Weights of a small transformer language model: 8 layers, untied embeddings.
MLP neurons of a small language model. Each row is named by its layer, matrix (gate and up: input weights; down: output weights) and neuron, and shows model dimensions 0-127. Each number is 500 + 40 x the weight over its row's rms, rounded and kept within 0 to 999. Numbers have three digits each. A neuron's up and down rows have the sign that makes its largest values positive.
After each neuron's rows is what it responds to, as a language model described it from the Wikipedia text at the highest values.

L4.gate1452:429474513575490538525522513535505468629537497493554508476516492609519554463504531451471503502392555503452491521460411477546554533514500554490533573478386482552505528556445538541480432433442541484479488561505516516574434487514610402547479484519474577526532431481469514488447457418458482501507481477482504491514517507489617524509526487441565541429475487523493485564450476554504502553452
L4.up1452:444443523579518548475542555539493506461608463520474468458527544548482582473502523525430512457450529526479538485447469499464581517560481489461529594524440488501497540502511478517530490426437542510528560554497472456579525503484572435586507431541488541567538504469525497502468464453499540501526542489539581530503557467525526471499547467524469520461485525522458487492431450583485472554464
L4.down1452:489595541544462474439474500448513458473499548505532430469493492475508545471463510525487497580499502518459587502547450543440514449570497440466540554547488515525488510475572518549502551537472565404492474572424496498511480525479559471533482503427458454518461578478459511477544499467572482481472474525459491470574489504476567451494500493506455517465461513521491479450477502536521579525514
Final word pieces that finish a noun, mostly the plural s, in reviews, awards and media text, e.g. Review-s, disc-s, accol-ades, Journal-ism.

L2.gate1440:490568454526472391516531437462518473513502532524516426469526452461573498511466532500491413501509511536535502457436468515538469482475528488463517513516480508527489458489511512472477553505538489554550510431509509529580497494544538527469416573490454529522503429444501510435485419472496457467547505505554557459543490465475542491571476559463516443459525529449492507611503487486402487443547
L2.up1440:476533437463515487498471465433518434538508472493492467510482506502573453542446526501527406477441608520525504364445548497467471522405544493493468496539594508531581444472498486512500559528561497554499494546469481528501481518526482534556481542502445633532498471567462508496504494516416461476519477521478510552447485423503515508551495509536541487481515506482492532595466501457466443460532
L2.down1440:530551522443441497513570533537487493531491535507539537514532486463457484524489463517550415526482539515491517493446436501520498504449470556506554531462497517425532468486495472514469493567579542468421457467491579535476490558524516512528413538467527547411542506458552493456439427517528376491481425528524492423446471469494478504498429481502449458540539551527508506552535510499544539517601
Month names and the first digit of a year inside dates, usually after in, on, since or a day number, e.g. in April 1979, on June 21.

L2.gate214:536549479474461527535512536498536481510552481545426553479502430510570457497477486497463464483453435506594511489460528455603465383449437409542492543480462421556549564514546465547508560551485514492475412527562491527554530517423519570506483479427475483498524557465460520536529474542531527569521479529552542464532520475522494536546486496510435487546533521553551514563535528425477509488468
L2.up214:507560541474442522529517532480522499525535463514396561535515439490563530494471491513451473509451472517574513465499527528581480459486478407441480499447524493545536574516548429577488541579465519492510473555556523496507493512428508553492460473448477491509495559494448505526494552497493586521450507531504542504481549444524476471573489495523444489547528523553545536519523508465480530484524
L2.down214:504518448462519474518535535493568493509541454521499500499474428580484513580509448487519481556492499501542502472508485531538529403507479414490431470473486527546536554521517496511502507523470490462472436506523468543490520504483519515427462500523452524467444579513475577577505558481566555550452491471483586446478522520532560511529451462542547429460508513514499533521510529485423491471428
Quotation marks opening or closing quoted titles and speech, such as song titles in discography lists, episode titles, and quoted remarks.

L3.gate1142:536478491486590569425493528481580525514523481497373504523462536481479509467579483541432503501447565542501430553466485462565502501472527503493473511471492547480461561476474493539463536484471508473455515439524483500480474485469490538523472532479523447515511467501448398510494507502490446475485591521548551482456473522485521537468432498489491502493475485489507533484538536448542461502571
L3.up1142:538464494457600569434499521488590516514508478505387494523480547487509517467579475538431495511444544550501437546467497438569498524483528500493471491467490543471448557473498504542478541463478500458451501449522481511480486489483469507534491518484510454528499459508454419493490502502514462484488579535556539476471461506500509519462446515499510499494471496476511532484549541456563473477571
L3.down1142:472456447518502563466509527480485465477504447440512537502480499596487564510497549505535411457575461456516512492523482526528548478425445511529424539567543532503529495455551527490481534466393464463458545418474527460460453467485474420504509505512488529520491471463491466535546505508520537527456498504557492487523454546556532459490497502480491458536553532503570529501444534476493477564539
Verbs opening a biography's education or career line, such as attended, completed, began, plus Education: and Alma mater: infobox colons; weaker on final digits of years.

L2.gate699:513504544420503486521521413523537497414544526480607501505481483504505452536426475551489478457502522538534525525528451575478434457503501515507546456521551532477411463493492490491504538467502506467531451536543451524526476468479563498453466467447525502516510489486491466511537498455453506512521521464497560530445568497479525407506492582489473543477554526505528492446455501513407475550469
L2.up699:477548539414509588506461574454519520508488514451490471429521519524569428468450554429477491488429524478537482516481448464491535600524514506486519448508469469459488479528469511564574468554486555501537477500492428597523551551527554510535501537555521472432554506377426420478451495468461446465475519517492498529507524502562475458463490542525499514506494509500489511437531464527574529519454
L2.down699:471591500453496491491537538488455480498454551546534529488519497570523499434507490393525490570490492519520476516435515483584551540504493506498483454439474469531478439491608437502484442556476537577504513518465484504513472441491504509461509478556556464431496482421441468469400507589516499454464518465524514496502472482531444525509477511567472473444489463434549456515552431532494553538503
A separate "s" piece closing a word: plural nouns (barrels, raids, 1970s) or third-person verbs (exceeds, treats, warns).

L2.gate769:499483538560495491422406538518539466585478546496560515516517535494500523530429571523478482451503538505491490480468547545463418608468452492502532479452530493439530488501533555425486448546518478499461604422539482518492476474512485452488493486539481477537461495453555458507436535444468529466498472528490527545525504471521500493512431571479510497458540475520516404541450452487444461548489
L2.up769:490479540528465497483444484495488469569445547495535507485513555480460545518401594476459495452550569483466499478488590504463443549478458441513532508465532465463500523508486530476479466514500479464456549431540495514487487509503478523517485502540494465536492494447527462474438550444473523426502472498508526549533490515477484456511471536451531522483487510524496372539486446453460482468476
L2.down769:455483496438496536488486481588527568504475475535501513435460535530492527444419507448452488489489529509554563470488522475530491518483463448524474531524461488501472508451444419481493488516465445511548494491540571513466500476454500529576422502505470467521549497535505470523483548563576535581505543605536418437505436524518535547520561467530488433541477467525459475516450486524531409473425
Meta-descriptive nouns and verbs about naming, dating, or recording something, often after "the", as in name, named, record, date, history, term.

L4.gate815:469508488529531489535478562458523422453420516448492586520531459449494487487457433448430505492501555502469491479500528549479507510501532419485510482429464458518590526465536501531486448540456481473465418474511454494471557537552503509587565489475521533536506518450459567532514509490505514443487577572508481519467451465568527487471517491441481534469537527545472472489501475442474553540454
L4.up815:551439522488507457472498530487505442534504502520544531517569464524462513518471474519435499473501563484481465512506452532597467493527509478523522473451531509505513435436582606525480508497513590525514537468496515431537535462545485538548534481415422458609445513407497449506541465551446501586518491511483532487496473496541563464577517439563444537475452475484541530484521516445453524497530
L4.down815:462445523529494474559465503505531501489588480481504505495454564591498503419526420525419534520577498488504499538535527536528508459522441489488501511424491550502558464455567500541503570353529476486465551466549530551546486479461472537518479516427509516427479476559538459514532496424482489408439455540561530498454615430540441501456517424528503533544529547521523525479483568482488563556502
First token of a new list item, table cell or clause after a comma, pipe or line break, e.g. "to", an opening quote, "later", "aged".

L3.gate34:453575439463465484475580458450431491444527489521532507429440548524499441520539443483449451520488573465504507520508472455446479522486521499463500517583496498542520501520549518487565497492505486524542418480544437457464432531503548526595488543484445510477480498529545518438526498527499457523538514565547517542452541512489501473468494565420498509552491466513513427630528473477464482520562
L3.up34:440509472477471466505507529522448502439528523479476481452435469441546478462546480463462437528520582451513584488490497529488545537507511482538509513579553487542510527573531551514520558519469452488531418465516451436503482550422447491595505533433499536448485472472556451435477543498530483512505467500524547496457480488475533467456535533426472448550541458470484423570522514432437465569611
L3.down34:567516528547555455504494555444491448491579489480532442550512516515512460462448481536434453429432538566494479480525443565533505543456525499564497479517459511486545464539529502545475463523506497494458504493499504449520490518506494436565556515525520490444500547441519505421543568479545485502475484570578525505425511525393589495462522485464504481506509456471528390586518528455498498533494
Month-name tokens in dates, mostly before a day or year, such as "in December 2022" or "on the June 5 episode"; also inside names like March Madness, Mayweather.

L2.gate1388:478507539516494564498495498493494517512496407528394507532538483562519488514413531489476519511501480461485587482472476458471464461497532493536507504518513459542493543400517495563452518556428523545502520507569467495455524568546512555485477499581480575449450503476524555510537502493421491541450551571422489592517478504488527525527475516457470453505468538479466503468465531492558536499534
L2.up1388:501498493583526557603471506516586535520482451509454505578480509538463451468421579495475508540528445472509551512529487458498473471496549483566454507489494496549491577500507478511468409510560501474509566480556457467416457543515440493533541439479555521514492455507532494510456489460479547491483459490506472564474454488513470509447505515452430508498455525532448513482433477510557526529442
L2.down1388:504468407542550465505445503480469497476486486497403513548507524489452503519429497520440479471507451485474470525469472469458470447479464533526526476519441538554562536516485537480456493553483533411447464518500574577459489606492440538458514454546590464533521478541577479450497498458499539526508517536500525552490459494544547567526558577498476484494401522476490448489493496510432430484537
Pipe separators, spaces, dashes and small numbers inside sports career or season tables (Apps | Goals | 5 | 1 |, 2010: 12 / (0)), plus verbs like finished or begin in sports-season prose.

L4.gate1532:451443608523491455519452451540512552498454504485476470534537445511529412498488476453469537453501519521430471459543510492531520505514600502498469492479548577515568470604485452475537487456558500410494544569505453504571506501490543517477541545482481500446524538445518487467503473491537486543513477511496496522516534522504528471557456479473512555458503491468506473487607506501463518523534
L4.up1532:467493510363495509500456525517557547525608491448499468555498498490505585463508490553521479510488515484573479518583510489480512509502519538458516450471530504536471590561523481539473468545576420489505518500536519399532493463449479542465566468509501452481495493385559451553540479486429508472534430558477493485486510456525537551538515484509476461499483482441571469502487530573514474464469
L4.down1532:424512500482525523533510509440476455461495559493516526409536439527504506444502529490517496519529473431518548457479561478439573541584458482539528466473513461576503503460491505508489478558421462437489551514520494529557517492555510461413475519560600468514515391561555445453536475549495426548525422471503519511495495533527509485421471445540412468496470550503471425437428527464566520557534
Final subword pieces that finish a word split into chunks, often right before punctuation, such as plural -s (APIs, backgrounds), -ia, and last year digits (2015, 2026).

L3.gate1463:523548526547450503410510593525519522501472417487463488436558518584442460537503476518521531523502523482483529416515594543545501489448444482427444417537523461438441421458512529513524501480526543482459522471552436503495466488477494484577559530527492552565452536493520508531500521529475483525502585537462494518453514497455470536507438511504550533438464519481525474605518445540486497499520
L3.up1463:533548484460539468474511485556511465526440500470496461517506497492417479510541509582525515511535522459506493514489536489546548510466536466554465480486497423414427440495470457515408533543526548510508514497474492499508521518519449472587499435462481477506484486489529509541449489526445493518553465510528506555491501449421576446439444548394417532463484431484544533468468477476533560493534
L3.down1463:585518478488472481479477496544425516510440517481523473517489503520461524470495523464536543536450495446530527495448497485502489497505565518548557479557494470467535461360549592540517474518543515517560466468499490476496512598493519464557519541530528512521462538550512452610454479474536484470483585520519509458500510446513549516469467420494521529502414489477479496471505475516546505512503
Prepositions and verbs that introduce a new name or state, mostly after renamed or changed name, such as renamed to, rebranded as, changed from; also became, turned into, released under the title.

L2.gate602:481466484499542467566490489483541480521543502490573530471538455528451506481430483541498517512439506489482524479493490475536571484560510471510526513495530494497554437529523508554449455504545506463528462536553550473555476531488521485522456508494462537491478551456569527498487544469493519529549487525506527469422464465495494466566473508476539555440462491510554467501589440544512442486521
L2.up602:498496497440463494460549491534524464608607502508501513476473538496501527446471531457459490481506493566560504508493527508508521460601526491533563472513581524522498437528511472558488497486490510460482485517515521595527472569486482527500479536505539437479471532430465453475562588481421471484475551468558515577497534549533527526488474489493455459454510475524564563504583508563521546488488
L2.down602:494484436518584476448492509467465445563459514539419516438457437538469471508538574526516475541520541514510546513481414489372525478562533592485481490460506446507474538534496538467462480503473454459519447545445493437454548450514495513466537540565476461607538455529492526393532496452512467508468519533528469587570513522529523591508540521531482497488493489507498488461462500537547588515495
Plural generic nouns ending a noun phrase after a quantifier, adjective or determiner, such as statements, projects, roles, facilities.

L3.gate310:432496507500478487451548497507564528520464503511571441454503518515519449458457546519487475471510449600550542482540505529544561468476499525570509519510476522537455494531465493509473515487551570543545524506550458500525455505477566474537439479497528520516455540518527477486430530546462538542536442560476520531532523528453530422515464440544498458543535505484523525507520491478541520501448
L3.up310:456438485552473432483514498518444452429504531502501451519547504497466488479436516403464502517522509525502474488537489527505550497443484463538516522538480477439508509473463504538519556517482466524566536558533469512537524460504463462533448523484531506497495496463549556474515529510572516554472457469530481485461451515513404463426483534515452447477527475454523526465489495471522549555429
L3.down310:573457532502576428498502496528503553548479507623554524536541540516472474491454480500495495517501519509531530488502419543480511518461480575500531560464485496517487531529549584510511491535539404437501436518374455499522543527504454480484488463500517522512517527528493543480503513643551485489462539484505566502528525479442488469527438527512551526413508475506495527456543537447458485514443
Colons, copulas, parentheses and "as" ending a lead-in right before a list or named items, e.g. "three groups:", "such as", "hits are".

L4.gate988:482484467481498496546544511542489527478465531563540494512457466486558517520527500512487422428499424480494475423560480538562454456476524467497484585548481511477473510470466476443478417510497520543504539503450463422503378475457486512525495539559512496560532569495471565548520476561523508434486514504520435466478550476477498517533546515485606428464543462442493567486413570508445532526511
L4.up988:533509468516533561500479452615565477436546509500507393609479484577539595546547503454498467551464477538517461456505468453485520582510522499497544544471410504478505507575461510519495527451474531445472528547476472473503505496450520521484511462570502520479502487482492425463534529516473455479518533498525491461548540447527568471536443549502522474447477479468467504521465420471442467462523
L4.down988:526507459542474467542471538531564566484521493484520481495483470442458493490503474464565448517528460484429441535510499467527495537515456467478487478424432525502489494464408480430571489561469504496386527551499501509542519521525505519514508523535496501538519495556503508485460550561422488457523522499528539588493496542445507475522515526520465508515496494508624515550560469445501506495527
Mostly "of" in set phrases such as out of, instead of and income of, plus pieces inside hyphenated compounds like second-highest, murder-for-hire and commander-in-chief.

L4.gate178:459460552457449507563506517501424442455497531532451542517452407496514543485443515502479508507545464468484485531477508467504545601526510554461501542533557430542470445513426546473480419497506477518545438459532461456426477523404514454434438467478466559513507528554497559496495504481459480506417504585457496528548497507511475492491474528491539562548474447518420475547486464537561497504505
L4.up178:465459538493479510609497504497476457452494507532417548537477425526509552475445534521480514538505495488468492536424532435434533583509582520460449545578489472535469475532474572437493398498518509516554505437549496492448469514428526498417451444494485557543502541485539583510498474466484457494460459541454475560510554525574481465502482542509556569537512456503428449512534488539526466538534
L4.down178:523543465550534502552454474570444461469496544521580483546497429483416500521549510538510469494463482526467467500489446555507547459558462607454506433474484512499545454510509507540441480566464484456509481461511514501504478452509544507435495499536499498530558567550550493465424467505407505453491473581469550548518474478515472556451454549474472527536535494525499515540401472511478466491523
Fires on structural tokens opening a new section or table in sports and biography articles, e.g. "==" before Career or "|" at a table start; weaker on award-phrase words like Player "of" the Year.

L3.gate246:452466475429507496516511487450530462549558493507548522557538419563472430507468455440520521478588472515520465425466495509566516542497442486541571511460478519479512472549473491543447407531593481495493470552532544558533496557564480510491455507470575464520538551506480423477428522464478573558405537483436519501534464516477526502517434425533538582479514489522472510478562537498500465479562
L3.up246:510550535526536525606502449504486516479576612461492511530516492534510455442456536505514537532529517530555518528444471473510529514570561468564520524536533502523440507586478449539514398508517469454528544522534565509573531511455474588436545453495558541550544492473536439531478536520452472473483544449530461568532563525480572468465512485508454521527488502494528458495585488536558488533478
L3.down246:508537520473565477484495492460450467496487517564487440503396524543462468429456516484480461473540556533496552537501458547456510486606509533519450482477511458497493474527486442546568516436469483435540432520476431525480494518475535482558529493569491507540543469408496523460493567548441482495436515471519523556546557545504453536518453476477456472500464440414502495432513480540590572552467
Plural suffix pieces closing a noun after its split-off stem, such as vow-els, vert-ices, gang-s, temp-les, plus whole plurals like friends, buildings.

L2.gate112:477507506510397581548462484590421563500505474442536505527466545556532530542553432546502537514537499489449570539479511460509468540466504504528502516545578527483462388472489493469538570499549443470561469453512531549507486514461461544507508509473447450485527448494533511484504530485473440470479437462478486478486475524473537426583546532506588466436437463486518567444516477495453547475598
L2.up112:542503438498515491436553527471454472492465581469521548484501508499536561600470459492542542467487461505389482493560496479493409537458524441500455466454498530464517481475486487419503509474561445466471545525538455543427432446482497477498529493503515440519501468534580532481509510527492575449478491467493492518479472488532488440546496545454483509402509510521530552514489499474572502475475
L2.down112:545456472533507471436460515478479480471490532514568434541522526519500520491457480468488466601497481478564541545504513504504499494480462439433408473495524548496508468496437458471471579402480512498544564493526446544496468518516530516505602553423445472482460462577521481462392499490522522464537526535559529565495490490454492452469513519490459525428439471419511489550472533444524492505488
Opening equals-sign markers (==, ===, ====) at a line start that begin Wikipedia section headings, such as ==Career== and ===Serie A===.

L4.gate817:508493556465444507422442484445552468497428493457509501468434542561543529575496577481479488474530541477536493489494550469532408511426527468464584550488472513439521455472528532512570482452542480493457505419510464516469496535471476556489490471524561467527485524524415425506511473510615522571534512431491470476508406523452463492443512477614483498443544510539539466596568452544484585500465
L4.up817:474496499464555533494540506550469487457503499430505499507578545519432540529442517474514454517452475495483523539466426465530504464436556457471528500495589466558564559501502512559515452498515456447468501437510472531547469489496526538477573545518494552562478454476416480458592510549472510534536523461455507552437462552514455498526480537455465480512493501451489508493506471413456555495494
L4.down817:470502443563530481553458545517450478449554515489446569492562479456453515545463588486502370494544525464533446595479445490543480543499533477458453502539559546527494539455528480568474488429494433456450542527571519577514501464482519527491518540565526517514540498529563467471521532526465499451509492486540546440471522523510526476482451472537461535583537486471479490587567567497430569549491
Verbs and prepositions that move a life story to its next stage, such as attended, completing, before, after, plus digits inside years and table cell separators.

L4.gate907:491544482502540456443421497509441520484507534476510523437429467477490467481478472533471433509543535468532503526547473511571493472480449528535492493519503486510510549474463461511507490490578531471447519546456482542519514493411562508509547475526487483539431517521480478560528526491534522505601494495477522582499444460518483509543476545532511481477543502457521516511515526386514535515498
L4.up907:462529510526541458471416502482434479497524577479481467485431502491485479518509490488485499512547449486513509517499418497546518514463460556551540502499482468502517574447407482530495458500568467519457488541502526501493490496447528495529523466542500518512419501520507495589518533538556502453547497495502526555489461480535486512546521527508522506502565509472505515493503503363428533560527
L4.down907:545422503492494550549497459532529500598474518490563507566462448481514551458524514427481462504504535505534582481534535438534438528495598509502499483498514504522550530492493425484526471459517446474434477489469487539481579444478519528521453523426523487442550523483478463467527531473562531538555542523494520530475513583517509445545499487432524481552495490543484517538519433465413515518544
Words that introduce a name or designation, like named, called, name, plus the space or bracket just before a following number or label, as in named FP45, Act 1999.

L4.gate348:463416493534483474459471562510416473515509474555540507482512574497504625511496533521455513413497568492494446564480522482524502399519465421496504499496507513501514532519492473585466437462521510530452523515506506484496512595524475499518462416444480584525542447448456504532524555427493457534452510470470453454432536618491534483596517542403504538558436511552510464438477474417458428546439
L4.up348:556443522473424480490523492550490540459452484553528506498475458498504535446419588506475472522528488509513515509514477520449509543436445486469513442502445524495372488507494485500470538509480426492549518463440505533524509445450532465589474442526528429483492533552463479461519534450496537456503455505514418447489448468497489434493494491501534529544584516507490527477564514535512474453511
L4.down348:476460508496511473510492443493450503496473493607479421469524452486534552463473531495537508529488516525485476590485516531523542407584492560543577495479562469503463542516539488455446422531476508446574500479504505530548500521463523500554456481453543444520520490465553490567491455468486540546538451467517490475536422507548499508515463521448522501419496556544478474483508455471494457499465
Second subword piece of capitalized or opening words (C-ong, C-ec, N-g) or second digit of years (2-0-13); also "there" in "there is/are".

L3.gate1083:463564557528497445524502522471506510572526539458504530517506536461472525544521512488523547530465566533427487544495514526531476453492475440494488534463520508492467515513454484475426458506478504494534528550508461443441471497425539474497458483564513532519441568530468507563420448482450553509548530454480476480498475511382537471540477437478523453511509572530517454458506490552551502564488
L3.up1083:486511508496500550522471491466557538468491498463518570508519503495443501472448533481473525532501551526420494544516474540577527417468559481482471479440501513476497460560473520516507466456511473493497449508527485461514508558497511556527473471552572466465508591503515485458451523543498500467465503464557453469466511515479511531417437537521502412489515519484520468520526518530520485513499
L3.down1083:468525529487519494487432546412582502526502530442516518533546514493484548498523564556511564502467590498436530504550531539488506552448556467398485529425545483535542479485510562515433501465480472524574443475416461493514508486482496537539446518493445560506467559502476524505478511509498489437481548518567562537498521477548554518436528536467494423493519562458479450520481479526573570504439
Short function pronouns that point back to something already named, such as it, his, them, and especially there (existential or locative).

L3.gate610:512578496549475440532564534573434529558477524492506470508486404565566600461477550421446508520529410487457503477562538543471527470530500512438499479466393479470551438516527551501556529496410471495419513443434581498503504426484554492571529479472452562552536522552531387520498527539474487457502473453495491511532535516488503507489481497496500528481473463454470535500578529483621498491541
L3.up610:543554503537498431534519522559450507559502546494507477494475458519542577487488566421451518518536365506445493451545579502461526476551489498461481476483376501491533453559496515502545538491393458496440517485439529466497484465484540482518513450469408550533541550535515418561539488519464499483473508519509488490512550567508507530537513515503477531491491468479448553507586563469600483515560
L3.down610:499535500461468470515488539510512467511532553523466520453505467558460458497506508512485504484366546500505544538539465450487450504439532454415552445468473468456482445502461507539488505517463438429508504457546540496479428428545557520564485445538500490500485493523472468510497487609519456488523515472496478470512575579450469475448566470435534552607435498491507484522473536512498496510507
Prepositions completing verb or quantity phrases, mostly of, to, into, at after came, out, falls, one, as in came to power, out of, fell into.

L3.gate587:506559540469546571552518439501483491506607508529497535480491481512503456508409563511512531508442529469496458496545502524521525504550479461558556529549502455538478457581552484524586454474487531534495533510530499531555430465465517478558430577495513479537463528479407530556468478478488509510470493480510396508522526518519516514552453435577524477534522507500525451540512511481510435514540
L3.up587:484509501505496509534513500428510461501552536492579562487471415541478450494472465518555446504531500480540448486523516458495572477608508494557474471500452446487534434542483498520481509522494409494519636458484490513509481484426545489512483488554521498464540523490468500531501500494512521496500493541399477509545547546446526508483471471493523458447501467519408476489523573518527516529460
L3.down587:484514518495549533546526446472549491472544514501492532508551499570476469485435563468492492614535533501528574557488473532530537445515445488577522468539485428553483463504525454494452536504461476473443450513489447527579514469498486505453489488525490498447573535498441472510498550483475523534469486546572469448489607550497566464546428519520417418524380481473515432429558461538566508465449
Final token of plural nouns, often a split word's last piece, like s, les, ures, in lists and headings: flowers, temples, lenses.

L2.gate672:441498524500513479529546518558481515474529429453536441530569483516516526530577393499465508515578534556425508568485546468531509487499520513451482571551515518507416494485478541437532464545513487490485495512621527448417486460472453493491523474540478565515520473443448479519457479529506456509522472466473474510433406532473506474536535483452478520457541498505499531485560483476425480499436
L2.up672:510463508475512497553513486513555433458531576453573578490577562491502437459541524459493574523486496464484484482490487527539527497585549468433498511467475565513533469512541451497440530518460516477535494438512471490529438488433507469493539499542545485489503438461512496494474549543553538513539549482559494438451489528405465465473463514459501532536535563571526513485528535478496484491479
L2.down672:522575385535448499539506580468489507506486518497516500482507573515452502509567540441534567514525425530507454491537505457539580479496561459518450574490523490495540502465500484517470510522488420486512454527505536537419539425537474457475511522530562515561522411477475546498475535578518438573513534538575467504430437511478520548538492575482487535464533516584435432431523502477491507433530
Capitalized sentence- or paragraph-opening words, mostly prepositions starting time or setting phrases in biographies and histories, such as In, On, During.

L4.gate1127:487480491403493523515520517484482561560541493496526470551466442570524488476500521459493479443487527506499538453491504497525478512471534507545511471538516472482413484475471572562517513504474438570432527468558528514463565453460468502492459486559530549525511458518478530470561502538483495562511529429513493482510436573502543425493498500475484492485459473508470480552426467526420512499459
L4.up1127:482478523480522480505534483522462549466471564588496489520454488518498491518542550482492512528543542479557514472545505595468452428543509528501557517513540458512503465493490544471508498412502446567402446477538533545516515547563429532501487527559488509464511433505441535454538550502538474402546457526467445455526449494456434501487517427450471478498497470455518514468548551520512491464539
L4.down1127:496460509458486396498506459498483451502527503483437521463510539502456515434535454525415491493545523468540461513469562539537537509470432515512531558475470529474502525550512520551450456396469435468499522533522498493419467491471517541491539475507562443485492489560520453543549463569581523479439464430513527537554569493529573518477444525488499490497464477477490502474474437556490504519530
Words right before named examples or specific items, e.g. as in "such as", "including", "called", "from", "like"; also digits inside years.

L2.gate1024:569545499531468497506524600541547481531511529455535479520506497534566528503509496469483516490478543476502446476560456530537469475480539500563522486502481492482518487464521525504505474484446536473449522506493466543539497465416479451453522445541491485429423445562510384474555505506519511433476521479480443492464505538463525443494554486546505488410479483473491490525551492536463451470466
L2.up1024:522543528489478467530538542508547495503549516527540458460575511485550493477469458471457512419469538518519513431577478466558481430475475500490573507581442485505502543528524552479549546545469577493462520494476501526522470483513499440483524546588469471438400404546519384482482515474487482469473476513499479502458455490437517458516493478445499524450516445453471524499508506492400454448486
L2.down1024:522571544490471561434531532506529472531508482510489432509560508495455489457457500454458510465513541518455560458500513486492517498513508558482517420487465524489575565495561451422533535472503501562569506567414538532584465500543435449456518507459443515466531483567454481412542521574495498460506486463479445497449509462472435444449534464527445492520536456490475533454492453497426547486521
Transitive verbs of getting, earning or containing that take a following object, e.g. receive, earn, obtain, include, acquired, mostly after to or a comma.

L3.gate820:521550442495503545543485582485496434561540458417466581476570490504438554495484456528478474444548512553533518536475446429460557497498513519493483510493500505502466500503481462566430475539442476545569542521565488492537504507459456510434483483514479442512542503591443489486528512546442494448495542468504394497489464504537481480532459493489527455524512455531408603512445528549574444492497
L3.up820:446492469455525569594523573476415449494545442548516459528555458527492494503454488463482569477532449534492515499437505440475565577521524524504509500546563480550470526516479501509474498494542471561479468496574472476556542512394480561463488490462506479531484502545546539511464506522461493497463476529430460449464516519549478523538492473530557504501510510475483550497445512517586451537530
L3.down820:574484508614558461568457619478447468516505414496567522519545471530477470548524495579453446506511450553511470508455386477432540544475562505482465473532497540490562459507477523526484451468515549532490547511502487478506518526458476426464524450502510476464425519534480515552513447494465490539562523539441537553488453481463486531527549521490510504491528477487479459502472467568445492449480
Table pipes, date commas and section-heading markers (==, ===) in sports-record articles, such as stats rows, fight records and "===Playoffs===".